{"num_hidden_layers": 13, "hidden_size": 192, "intermediate_size": 1152, "bias": "all", "init_std_o": 0.00888, "optimizer": "muon_variant", "lr_mult_o": 1.5, "max_seq_len": 1024, "train_tokens": 153700000}
MLP neurons of a small language model. Each row is named by its layer, matrix (up: input weights; down: output weights) and neuron, and shows model dimensions 32-127. Each number is 200 + 20 x the weight over its row's rms, rounded and kept within 0 to 999.
After each neuron's rows, "fires on" lists the tokens most often at its 100 highest values on Wikipedia text that the model never trained on; "fires in" lists the words (lower case) most often at its 100 highest values on Wikipedia text that the model never trained on.

L8.up210,195,191,203,188,238,199,187,222,178,190,188,195,203,182,179,231,226,189,189,212,178,181,216,209,197,199,264,196,191,211,233,169,198,179,194,212,198,214,208,236,194,191,175,238,257,194,176,226,201,225,200,180,157,192,219,206,209,201,200,170,186,198,220,229,210,219,202,217,205,179,245,181,212,179,211,241,214,205,198,175,201,208,181,182,174,220,213,203,173,185,212,182,201,171,207,225
L8.down210,170,192,213,198,218,165,175,202,173,177,226,249,208,170,208,187,185,210,188,225,205,210,198,193,200,180,231,186,202,210,218,213,211,214,205,200,165,186,214,171,202,174,197,194,190,194,223,198,211,205,208,196,162,214,193,213,195,198,200,190,209,177,239,239,183,193,183,224,199,179,213,225,216,167,176,195,226,231,188,203,210,187,188,192,188,184,207,220,207,220,194,211,176,153,200,199
fires on: " to", " would", " w", " can", " could"
fires in: "to", "would", "can"

L9.up135,216,220,219,180,199,195,213,193,198,177,199,236,228,209,223,180,196,229,182,226,175,154,189,235,209,251,209,227,194,208,162,175,185,198,164,207,207,179,221,212,183,194,199,197,230,224,231,195,193,187,184,189,203,211,210,190,223,236,218,215,210,195,201,224,205,203,197,187,215,209,180,196,190,204,255,174,181,176,179,222,148,204,203,225,214,190,207,222,201,193,166,204,190,205,174,217
L9.down135,161,221,244,185,203,193,223,176,213,216,182,245,223,195,213,189,198,236,224,205,185,232,226,189,197,240,207,215,217,181,171,181,199,177,188,192,178,178,207,205,215,227,220,199,226,196,210,208,169,207,205,191,177,220,181,214,178,216,202,209,186,188,196,158,169,203,172,183,205,178,228,197,227,175,189,159,182,183,186,187,187,214,194,176,174,215,182,227,223,205,239,206,168,188,171,196
fires on: " in", " of", " de"
fires in: "in", "of"

L6.up592,212,205,176,174,234,229,236,191,181,171,172,209,192,208,215,196,194,223,215,206,203,186,204,194,184,213,184,196,219,192,191,224,175,211,228,210,227,170,193,205,177,198,229,189,219,216,213,212,195,191,206,207,200,215,210,203,219,225,188,221,215,212,204,181,202,178,209,187,215,207,181,166,224,182,221,176,170,203,169,221,193,213,178,216,158,250,198,182,181,179,155,189,209,234,178,170
L6.down592,161,235,179,223,239,183,198,123,203,166,205,228,218,233,215,214,191,191,227,228,191,190,221,218,235,195,205,187,156,188,210,180,217,203,201,215,180,200,161,176,194,220,190,179,195,238,178,215,174,199,200,194,188,206,205,220,205,169,217,152,217,184,200,218,188,200,190,174,169,157,185,194,189,184,180,207,201,168,204,195,171,221,225,174,184,196,227,198,217,212,219,172,212,177,205,199
fires on: " in", " of", " In", "in"
fires in: "in", "of", "informal"

L2.up148,191,182,212,183,218,204,197,198,214,204,195,178,155,185,218,174,224,192,193,194,182,224,240,208,219,209,228,208,194,237,205,171,192,215,174,180,179,202,226,179,206,189,219,184,199,173,180,243,202,199,216,181,176,224,190,157,198,207,201,178,217,220,178,186,194,188,175,191,209,211,183,189,216,231,157,208,211,186,224,202,208,199,181,190,209,224,198,172,237,223,190,190,246,200,166,218
L2.down148,203,209,230,181,224,189,237,232,193,208,201,218,212,175,186,191,213,190,162,213,198,183,234,182,199,223,182,211,189,190,215,179,191,219,210,213,191,205,182,176,186,203,219,193,196,174,251,225,191,236,195,154,170,189,229,186,253,194,184,190,181,173,196,207,174,199,164,210,195,213,218,212,213,182,172,217,209,198,183,206,217,179,202,175,209,225,216,201,195,188,215,194,199,237,167,197
fires on: " It", " In", " On", " However", " As", " His"
fires in: "it", "in", "on", "however", "as", "his"

L2.up991,224,165,184,198,191,209,223,165,223,170,196,207,195,194,201,205,164,182,189,198,176,193,181,222,177,177,211,166,215,192,206,226,206,185,153,193,239,203,203,201,202,231,220,222,214,219,208,193,148,210,229,248,178,195,226,179,204,203,240,200,190,198,188,190,182,201,183,204,215,166,192,202,197,200,244,176,197,217,202,177,166,222,184,174,179,192,250,216,203,196,228,199,201,198,171,177
L2.down991,241,213,193,195,169,151,215,196,215,244,158,240,194,214,185,198,249,186,208,170,218,213,210,197,239,186,164,179,230,206,199,170,199,205,176,146,173,224,196,207,191,195,197,187,176,198,220,210,180,187,230,179,179,205,192,218,200,184,197,183,205,206,231,168,222,230,209,213,218,211,193,182,214,223,181,194,203,214,179,175,192,195,217,211,180,182,191,216,188,201,217,176,224,187,189,206
fires on: " to", " of", " Bar", " can", "a"
fires in: "to", "of", "can", "faculty"

L2.up662,249,214,181,190,199,183,215,165,204,179,193,190,171,217,211,190,214,186,205,231,212,202,240,200,190,208,203,185,164,168,179,195,228,180,216,204,200,192,186,215,194,159,188,256,194,205,227,189,207,175,208,176,217,242,219,229,204,183,188,212,216,184,191,201,225,217,247,180,179,200,206,216,217,200,171,206,227,143,201,208,214,211,206,192,190,194,176,218,213,199,207,161,211,186,195,202
L2.down662,173,231,216,207,217,203,185,243,186,204,190,224,229,184,225,229,206,216,213,176,204,160,218,177,173,222,184,177,192,193,200,171,204,201,183,217,200,237,208,174,188,203,200,187,207,199,209,230,214,188,183,191,210,184,208,194,203,178,186,172,195,156,193,197,188,209,200,245,210,199,210,178,204,240,233,199,248,198,205,252,197,192,227,209,172,212,175,187,190,197,199,205,195,220,155,206
fires on: " It", " Bu"
fires in: "it", "building"

L9.up798,185,224,253,216,182,190,222,211,164,213,182,205,207,205,207,196,184,213,145,240,206,204,209,220,206,225,173,209,202,188,196,217,190,179,196,225,235,204,154,209,204,218,193,186,214,266,248,206,189,205,173,215,166,197,154,223,208,195,225,211,224,195,215,183,221,184,207,184,195,227,197,243,189,167,209,189,167,187,195,227,169,229,192,187,228,186,207,217,185,203,197,180,189,200,185,216
L9.down798,200,199,205,184,178,221,170,166,208,200,227,195,186,205,175,209,203,204,218,196,207,219,138,184,211,208,221,186,183,212,185,199,196,215,174,204,208,200,192,196,210,199,202,210,241,206,202,224,222,216,215,164,221,211,229,189,239,162,212,189,183,212,199,216,199,223,202,183,169,226,219,154,211,210,175,175,212,192,196,195,201,174,186,184,189,228,224,214,202,181,194,206,223,156,225,233
fires on: "ver", " is", " at", " from", "in"
fires in: "is", "at", "governor", "government", "from", "within"

L2.up691,185,210,189,180,168,198,198,222,229,184,198,176,177,177,238,206,189,185,217,205,200,191,209,205,210,227,199,220,235,213,220,166,216,198,202,212,182,198,224,187,223,215,164,203,224,205,186,208,177,189,180,200,171,175,211,206,241,215,205,242,195,174,197,211,165,170,218,217,192,188,200,207,222,186,225,202,222,220,196,175,173,259,187,168,179,213,220,199,198,196,205,231,215,199,167,198
L2.down691,212,200,190,232,183,195,234,202,195,205,191,194,242,206,183,201,216,203,204,241,216,180,202,187,206,179,202,220,207,214,181,205,225,232,189,197,177,213,201,225,200,197,210,198,208,196,213,215,197,189,228,182,227,201,188,212,159,252,185,169,194,202,157,196,219,193,207,185,240,213,207,233,194,197,191,179,216,191,177,189,197,201,198,225,190,196,183,204,177,229,204,189,188,154,200,193
fires on: " of", " South", " for", " to"
fires in: "of", "south", "to", "for"

L6.up130,199,221,191,186,188,174,183,190,170,193,191,212,198,196,182,184,214,193,194,197,206,192,203,174,198,207,222,207,200,204,166,197,176,232,186,192,154,191,215,210,198,206,188,217,209,190,212,202,210,220,204,185,194,222,220,192,214,218,178,169,179,213,204,215,214,202,177,162,242,230,180,197,239,215,150,174,222,202,172,270,207,182,175,208,206,186,176,236,214,203,175,195,188,217,183,195
L6.down130,177,195,240,189,185,169,200,211,206,149,206,238,222,178,207,193,179,195,203,187,193,189,183,201,170,211,192,222,176,192,189,215,209,225,188,183,196,186,195,199,196,184,190,192,188,202,193,219,211,207,179,215,187,198,228,186,193,187,178,181,207,183,200,220,189,180,221,193,205,204,216,182,215,177,210,175,202,255,246,193,163,213,237,204,185,207,207,175,162,197,172,182,203,200,201,226
fires on: " she", " She", " He", " It", " Her"
fires in: "she", "he", "it", "her"

L2.up447,232,212,210,197,218,219,212,215,196,198,194,214,223,211,188,179,226,205,216,161,164,178,172,175,200,216,208,241,206,244,184,215,206,167,170,200,196,213,174,189,185,179,187,232,176,191,195,212,207,218,179,211,195,201,174,184,201,214,226,205,180,159,216,217,207,202,185,223,230,222,202,236,225,176,208,185,191,178,191,220,217,188,196,204,198,169,198,163,190,234,192,215,191,218,220,201
L2.down447,228,173,228,183,175,190,198,204,213,173,179,151,191,191,199,185,209,216,199,197,181,208,215,200,191,216,226,189,192,220,194,206,183,212,165,240,189,207,203,188,185,206,189,215,199,215,228,202,230,214,196,230,169,232,205,221,187,155,197,188,164,196,204,212,202,199,216,208,237,200,222,189,205,220,179,243,167,191,190,226,218,183,202,193,185,192,171,203,201,189,187,207,184,174,208,202
fires on: " at", " for", " by"
fires in: "at", "for", "by"

L8.up903,221,219,193,194,219,236,179,226,203,138,220,248,230,210,204,191,193,166,169,218,208,151,164,183,207,200,177,200,227,220,192,195,194,199,173,207,208,179,200,188,229,192,189,234,165,198,236,223,194,200,209,191,187,183,189,236,204,225,185,218,194,188,192,221,215,221,188,223,196,196,185,221,193,210,233,177,206,188,205,216,196,210,179,184,197,185,195,235,187,195,176,233,166,217,214,191
L8.down903,204,207,224,222,199,164,182,219,211,200,199,230,183,211,233,190,224,203,196,206,181,222,163,212,180,205,180,177,200,236,202,200,238,213,195,226,199,206,182,210,200,239,186,186,185,196,201,184,207,183,220,194,167,197,238,252,214,188,226,216,182,232,196,176,201,170,224,161,189,169,191,210,211,210,202,204,224,194,206,192,233,228,213,211,218,174,218,176,202,216,217,194,200,233,161,206
fires on: " the", "y", " at"
fires in: "the", "at"

L2.up822,168,198,176,210,210,238,179,197,192,178,211,204,220,203,204,191,202,198,204,193,200,212,221,198,216,206,212,215,196,180,196,190,222,198,183,206,198,217,190,168,208,184,187,239,238,210,187,162,182,216,174,211,197,194,223,216,210,252,202,237,183,168,219,189,199,183,201,221,181,168,218,192,218,202,167,207,208,172,187,164,207,199,163,226,197,200,186,204,215,177,212,174,189,204,188,205
L2.down822,224,219,214,164,195,244,200,194,163,181,224,220,230,160,191,203,175,204,201,180,213,199,226,195,208,176,207,210,196,161,233,206,198,184,206,208,167,238,213,169,175,175,201,211,226,235,202,201,234,249,177,217,202,220,217,211,188,211,211,206,173,188,228,187,227,245,192,185,208,198,218,232,204,208,199,196,200,158,204,192,185,184,184,182,189,170,170,183,233,200,206,183,182,206,209,204
fires on: "born", " from", " held", " married", " live", " played"
fires in: "born", "from", "held", "married", "live", "played"

L8.up238,194,181,152,198,218,187,192,206,182,202,224,202,239,174,205,198,218,181,193,156,186,197,211,222,213,209,201,208,241,186,203,179,173,191,183,195,258,225,213,173,215,189,194,188,226,192,214,166,174,166,209,158,170,206,234,226,238,177,193,208,196,213,214,240,176,224,202,240,222,209,203,214,202,178,231,187,188,198,227,208,217,181,182,224,187,189,212,205,209,216,223,189,231,200,203,210
L8.down238,204,216,186,175,198,250,205,202,175,202,211,255,183,243,192,185,196,258,223,158,167,197,170,229,196,221,162,196,199,193,168,230,198,220,202,182,202,183,205,204,187,179,198,219,195,182,211,207,217,205,216,249,207,224,202,181,189,182,230,204,166,170,227,217,180,199,214,197,171,179,190,211,212,205,198,214,202,223,202,174,173,150,194,206,210,211,209,212,215,180,212,204,155,207,200,176
fires on: " not", "y", " could"
fires in: "not", "could"

L7.up969,205,217,157,179,191,219,194,229,178,200,228,208,192,209,205,201,197,177,222,177,202,211,178,218,187,191,205,211,190,203,202,188,220,197,213,217,247,197,216,163,234,202,185,235,183,190,200,210,201,191,189,175,183,191,233,216,197,218,206,191,180,196,207,211,213,201,202,248,212,200,190,227,172,223,212,196,196,208,209,227,188,220,196,212,192,202,193,183,156,180,186,214,224,204,196,175
L7.down969,188,187,177,239,203,201,194,192,196,149,162,225,177,224,212,242,207,210,202,203,194,179,179,197,206,199,235,217,218,197,182,212,212,223,221,221,169,200,161,162,204,175,226,231,195,217,190,220,177,184,213,253,177,198,177,232,202,212,188,201,174,162,198,184,203,176,195,185,188,182,197,212,240,213,214,194,238,219,172,186,215,202,234,215,197,175,208,221,214,198,202,202,182,183,232,180
fires on: "s", " the", " for", " to", "le"
fires in: "the", "to", "for", "despite", "chevrolet", "with"

L8.up988,200,185,192,205,209,206,189,210,220,170,198,181,214,190,172,177,208,178,189,220,177,190,215,216,195,207,176,224,195,192,200,182,224,207,199,194,192,193,222,203,188,213,196,188,230,207,188,210,161,169,246,188,188,215,166,184,233,216,185,198,216,202,210,219,219,204,218,215,201,194,222,221,189,210,227,169,191,196,175,217,201,195,205,172,168,213,235,152,203,214,202,190,216,167,166,234
L8.down988,214,197,237,198,199,206,214,201,208,168,221,183,186,215,224,240,189,205,215,185,189,191,215,223,178,202,205,204,199,240,190,221,214,231,206,185,166,203,200,168,200,192,201,245,196,197,204,204,199,172,212,200,192,193,198,203,237,206,232,191,220,162,203,220,220,200,185,199,180,200,189,181,162,184,202,196,197,215,199,177,183,197,187,183,170,170,215,200,184,210,184,202,225,181,179,223
fires on: " was", " not", " would", " to", " could", " been"
fires in: "was", "not", "to", "would", "could", "been"

L5.up228,196,204,232,195,198,202,176,201,185,195,225,216,213,205,192,195,210,198,194,225,183,213,229,183,179,174,211,223,163,200,168,169,190,205,241,214,172,225,185,179,181,174,210,156,206,237,180,249,204,207,204,207,191,208,186,205,227,221,194,235,164,210,181,190,214,207,204,196,213,168,232,209,193,163,184,171,207,189,178,220,188,220,194,216,197,190,225,207,190,161,182,187,219,179,219,212
L5.down228,192,214,245,212,196,220,195,149,157,173,181,256,222,224,190,203,206,217,208,200,165,238,178,193,201,234,179,166,166,217,209,151,221,245,194,201,188,199,223,211,185,207,227,168,197,207,218,210,190,205,187,193,204,168,207,198,179,215,210,210,216,194,209,214,222,197,225,200,211,180,210,182,182,218,176,162,194,212,204,228,176,229,203,222,184,193,168,206,181,221,195,217,200,200,219,219
fires on: " he", "st", "or", " He", "on", "ci"
fires in: "he"

L2.up1009,193,216,184,190,205,201,177,193,204,209,229,174,187,210,224,227,221,159,155,211,178,162,173,213,204,182,183,196,211,233,194,211,196,169,224,190,206,222,183,200,201,246,195,204,192,248,217,211,231,209,206,205,182,202,152,210,217,198,203,212,163,214,196,201,199,213,185,210,212,207,196,213,168,225,203,187,174,189,196,194,184,222,180,192,181,226,197,196,175,170,205,181,200,225,245,235
L2.down1009,216,240,183,196,219,183,162,192,175,215,192,187,165,225,184,190,209,209,192,197,188,212,199,232,211,209,206,202,206,223,210,241,170,214,207,208,219,218,230,170,194,217,209,207,174,182,198,212,216,196,221,189,182,204,187,203,193,184,223,223,184,153,219,211,189,215,160,213,198,185,199,197,214,226,186,204,194,205,183,168,188,166,221,213,158,205,200,225,175,200,191,200,158,191,199,181
fires on: " at"
fires in: "at", "attended"

L6.up926,226,154,224,165,211,165,193,168,173,179,221,186,185,184,188,173,224,218,184,182,230,188,246,194,169,176,212,205,185,213,163,218,206,213,215,222,204,154,210,213,185,182,232,180,182,207,183,184,221,181,209,195,201,210,200,210,240,233,187,229,220,200,197,215,214,227,173,176,232,209,198,195,224,177,200,187,201,198,208,225,200,185,189,215,202,218,189,205,248,239,202,205,190,185,186,201
L6.down926,163,195,210,212,177,206,194,184,184,219,213,177,167,235,181,210,175,213,195,211,164,219,188,164,186,216,224,167,197,220,182,203,156,221,183,193,203,201,189,206,225,182,227,211,169,200,247,222,214,195,171,208,209,239,190,193,191,210,151,198,175,223,167,179,207,181,211,212,178,185,198,159,214,191,218,197,252,204,217,216,207,219,229,182,178,199,188,244,195,214,208,192,201,186,186,195
fires on: " It", " it", " He", " he"
fires in: "it", "he"

L6.up796,232,192,230,199,189,191,170,204,169,199,207,205,199,181,203,221,199,193,220,184,214,187,205,165,215,164,203,204,225,213,220,168,204,202,192,216,226,205,207,243,220,184,201,235,155,188,178,217,216,193,228,198,195,196,216,206,225,198,197,200,213,197,171,195,158,190,225,172,198,217,213,186,206,196,178,163,198,226,218,195,152,191,191,193,196,194,214,179,191,178,211,218,179,217,193,200
L6.down796,170,198,230,171,193,220,191,201,203,221,207,238,205,217,211,183,197,212,211,217,213,179,221,177,202,189,199,215,234,230,206,200,183,234,193,178,182,192,200,201,188,221,241,202,181,192,220,200,168,171,184,183,196,190,183,186,226,215,171,196,204,180,217,201,199,200,172,236,207,203,177,194,242,214,203,154,182,206,208,244,185,209,199,185,201,207,211,207,198,197,240,231,231,204,186,185
fires on: " the", " The", "1", " one"
fires in: "the", "they", "one"

L7.up351,206,177,205,198,173,167,166,231,203,174,222,263,216,184,217,188,218,163,208,211,188,176,188,179,184,186,199,219,208,194,186,212,240,185,210,186,181,214,178,181,184,183,167,250,211,234,182,193,227,211,181,209,223,206,200,163,163,193,204,227,226,191,205,189,188,178,188,191,212,199,165,205,211,189,210,192,178,185,198,187,237,188,214,193,166,203,191,208,193,170,162,194,196,215,194,211
L7.down351,192,206,198,172,195,175,225,168,194,205,176,258,180,183,210,178,199,238,183,179,213,201,204,211,192,181,207,179,181,222,176,179,196,212,205,204,169,194,221,204,192,209,209,228,180,193,247,234,200,199,236,188,194,205,205,189,187,216,203,172,200,188,220,244,185,179,196,186,191,195,214,202,198,210,210,209,207,200,200,181,208,218,219,220,213,199,158,203,205,208,221,207,216,221,253,192
fires on: " the", " which", " a", " because", " of"
fires in: "the", "which", "because", "of", "a"

L9.up530,196,246,180,181,196,161,194,195,197,185,198,211,227,203,211,200,197,180,195,221,194,188,200,209,208,171,179,199,242,228,174,191,155,194,204,225,202,232,165,191,207,229,185,190,191,224,227,217,200,185,196,201,185,225,199,228,196,200,203,187,181,184,198,209,221,177,205,217,182,191,212,212,220,194,231,155,186,200,204,193,190,176,226,186,178,221,202,201,171,203,207,208,181,190,204,251
L9.down530,208,237,223,183,183,188,226,205,213,158,237,192,189,237,247,203,191,216,221,184,209,196,167,226,212,223,243,198,213,209,193,191,232,207,171,220,228,192,192,197,193,212,217,217,219,206,189,188,204,194,200,204,172,214,182,217,183,177,208,206,177,209,213,183,206,205,205,192,222,193,186,216,230,184,190,224,205,180,170,222,171,186,207,190,191,185,181,219,183,205,200,215,191,184,247,201
fires on: " at", "s"
fires in: "at"

L8.up68,209,188,232,198,178,171,191,249,187,189,225,249,185,217,206,201,202,224,180,194,199,171,199,176,238,172,185,195,238,215,202,217,156,189,222,172,209,206,228,150,224,206,187,219,189,205,195,193,192,208,213,204,169,204,193,214,191,203,225,236,191,200,222,187,172,200,161,210,149,202,188,224,222,219,207,198,194,198,177,205,203,205,202,172,183,168,229,226,184,206,235,213,176,240,205,171
L8.down68,199,219,202,176,183,219,157,186,242,184,213,227,180,252,169,235,179,218,221,230,213,195,196,169,191,210,200,226,195,205,198,224,194,198,193,219,177,168,195,185,202,179,195,212,227,183,206,189,198,182,196,205,235,185,213,197,221,156,226,210,178,216,201,179,220,185,229,209,205,211,189,172,208,193,203,189,202,209,214,199,203,212,225,218,243,204,219,184,204,232,202,191,187,217,200,206
fires on: " by", " for", " g", " with", " at", " in"
fires in: "by", "for", "with", "at", "in"

L6.up508,202,186,204,247,186,222,211,202,166,172,212,168,178,203,219,199,228,198,182,203,194,164,233,205,168,204,235,270,215,211,216,187,218,209,188,230,224,178,229,219,186,190,227,169,176,195,204,215,200,241,206,160,180,215,188,193,214,213,194,231,177,234,201,201,185,232,225,196,198,211,227,176,156,193,199,177,199,202,207,209,198,215,177,187,170,165,228,195,210,219,232,191,162,214,208,181
L6.down508,177,200,190,199,242,211,166,162,202,229,196,236,194,243,188,185,253,187,227,138,179,220,202,227,207,194,203,184,218,212,206,180,218,222,241,191,211,181,212,182,173,195,255,208,189,199,242,189,187,229,212,219,195,185,202,195,237,191,199,192,227,188,208,220,212,198,182,229,187,190,224,232,218,254,158,171,176,188,170,221,200,199,208,183,195,189,201,188,233,188,186,192,207,206,223,205
fires on: " that", " not", " as", " out", " in"
fires in: "that", "not", "as", "out", "in"

L2.up703,212,204,185,211,210,241,227,204,160,190,203,199,165,155,203,187,173,192,186,194,174,183,226,189,226,217,215,208,192,200,219,195,244,204,214,198,179,164,206,207,202,244,225,226,263,192,208,196,191,216,204,191,239,224,228,186,218,182,218,219,196,202,207,210,171,235,208,164,182,192,207,194,183,213,190,171,175,185,217,211,226,207,168,194,164,194,182,176,196,235,196,206,213,181,202,223
L2.down703,241,215,192,183,196,220,235,195,196,185,189,215,219,212,220,207,199,211,195,209,210,216,215,172,188,234,241,235,194,212,233,191,198,176,229,215,157,168,208,166,199,239,220,206,215,231,198,193,241,230,194,212,182,200,205,215,193,201,194,165,169,198,203,195,182,226,232,195,221,167,190,214,175,224,184,193,165,162,178,155,141,224,197,179,200,195,205,233,200,175,204,170,209,187,184,217
fires on: " from", " School", " College", "born", " Royal", " University"
fires in: "from", "school", "college", "royal", "born", "university"

L9.up175,224,194,187,194,177,199,192,237,167,204,221,262,176,233,246,210,171,202,217,207,209,218,162,161,195,149,218,191,217,217,189,191,210,216,197,170,216,208,171,156,195,221,172,206,153,216,201,204,219,209,197,219,198,242,213,205,229,176,202,195,214,202,183,191,189,191,179,184,201,221,210,215,242,203,201,235,210,217,212,237,171,188,194,208,181,182,215,193,214,154,221,192,205,200,219,188
L9.down175,217,204,205,215,187,213,234,194,202,168,194,306,199,243,240,219,187,245,222,197,216,210,196,192,171,192,227,227,226,196,204,215,211,235,205,186,205,175,204,179,214,194,217,195,168,204,194,173,203,216,212,205,199,176,178,168,221,200,171,206,215,191,187,198,205,226,172,177,193,210,171,204,205,228,209,207,195,220,186,222,163,198,207,184,187,144,211,187,197,160,208,206,188,213,206,175
fires on: " the", "The", " The"
fires in: "the", "they"

L9.up120,200,189,195,198,213,198,203,210,205,195,185,205,175,201,169,187,193,199,229,164,188,188,212,246,181,208,214,228,209,176,219,193,185,186,199,223,238,208,215,197,190,196,142,219,242,238,194,222,201,207,223,209,171,202,209,153,188,212,211,207,205,206,233,236,184,204,193,216,214,158,225,205,197,199,214,177,212,243,226,188,189,173,169,192,184,218,212,196,167,216,169,215,194,207,215,220
L9.down120,180,206,201,214,205,167,208,198,202,207,226,199,213,188,209,215,202,218,224,199,206,205,240,258,188,204,212,214,154,187,176,176,202,184,198,209,209,202,205,181,206,190,189,187,215,190,200,229,210,209,172,205,147,199,196,184,218,199,169,174,218,149,232,219,181,213,199,241,192,191,202,221,213,204,192,202,225,170,243,196,220,183,205,175,193,212,229,194,191,224,177,174,232,205,189,222
fires on: " can", " would", " could", " will", " may"
fires in: "would", "can", "could", "will", "may", "cannot"

L2.up230,190,207,147,191,178,217,173,167,216,197,163,211,177,190,219,167,198,165,200,193,239,200,209,190,184,204,201,226,228,230,216,210,237,211,211,215,207,192,192,193,175,179,199,181,191,233,178,187,200,238,194,186,191,207,218,196,246,189,188,197,213,191,224,228,176,201,177,211,227,197,222,212,205,186,221,208,166,202,196,202,231,233,217,194,173,207,199,205,208,202,177,196,191,195,188,163
L2.down230,245,192,189,218,203,210,205,189,196,209,156,231,197,163,177,196,185,191,210,199,210,166,176,194,208,166,210,194,193,222,194,198,213,182,176,208,190,211,203,231,214,210,191,223,227,201,219,174,191,225,238,221,207,193,225,195,172,212,178,230,224,211,186,196,199,244,190,199,204,198,201,219,195,164,195,161,185,163,214,196,174,198,196,235,206,202,195,204,209,208,185,175,216,180,232,201
fires on: " of", " the", " to", "K"
fires in: "of", "the", "uk"

L6.up231,194,181,191,205,179,183,196,218,206,202,247,207,198,180,205,217,182,195,165,196,218,193,187,209,218,202,230,198,172,228,196,197,243,180,165,221,182,195,189,192,221,183,222,199,221,211,201,152,198,231,185,206,194,200,203,206,210,211,220,200,229,201,215,204,177,228,169,172,182,212,206,193,240,202,195,188,205,200,193,199,222,222,148,219,186,166,188,192,187,195,204,217,229,196,193,210
L6.down231,225,170,208,198,192,177,224,216,179,190,203,208,240,222,180,168,210,207,214,198,211,226,208,196,223,193,156,225,213,227,214,156,207,184,206,174,177,213,229,228,175,206,192,213,197,210,215,242,233,200,197,197,187,160,223,184,229,191,230,199,166,220,201,199,210,222,208,168,211,182,219,166,199,182,148,178,199,197,217,207,183,211,165,183,191,208,222,203,197,203,201,161,200,219,205,209
fires on: " first", " later", " all", " both"
fires in: "first", "later", "both", "all", "final", "following"

L8.up871,185,213,185,230,182,206,192,202,185,183,210,218,207,208,246,202,222,196,210,189,195,199,202,187,201,160,214,194,209,218,172,146,197,196,178,202,203,194,220,201,190,209,220,208,177,244,170,198,199,223,191,217,184,209,198,193,220,196,173,230,202,197,192,176,194,213,211,194,206,194,185,204,217,165,192,198,223,227,231,182,215,185,246,212,207,211,175,234,159,221,215,188,175,196,221,206
L8.down871,191,214,200,213,218,201,192,210,201,199,195,233,203,187,196,238,179,237,194,227,207,218,231,210,224,225,224,165,204,185,186,159,229,196,229,187,208,201,177,189,157,193,194,196,215,178,212,195,181,215,182,214,205,251,169,206,188,227,194,198,214,197,217,230,204,200,163,192,186,185,231,207,184,230,190,227,213,235,204,201,200,204,213,227,204,211,195,179,190,214,204,200,211,189,227,186
fires on: " who", " he", "i", "on", " the", "ci"
fires in: "who", "he", "anthony", "the", "you"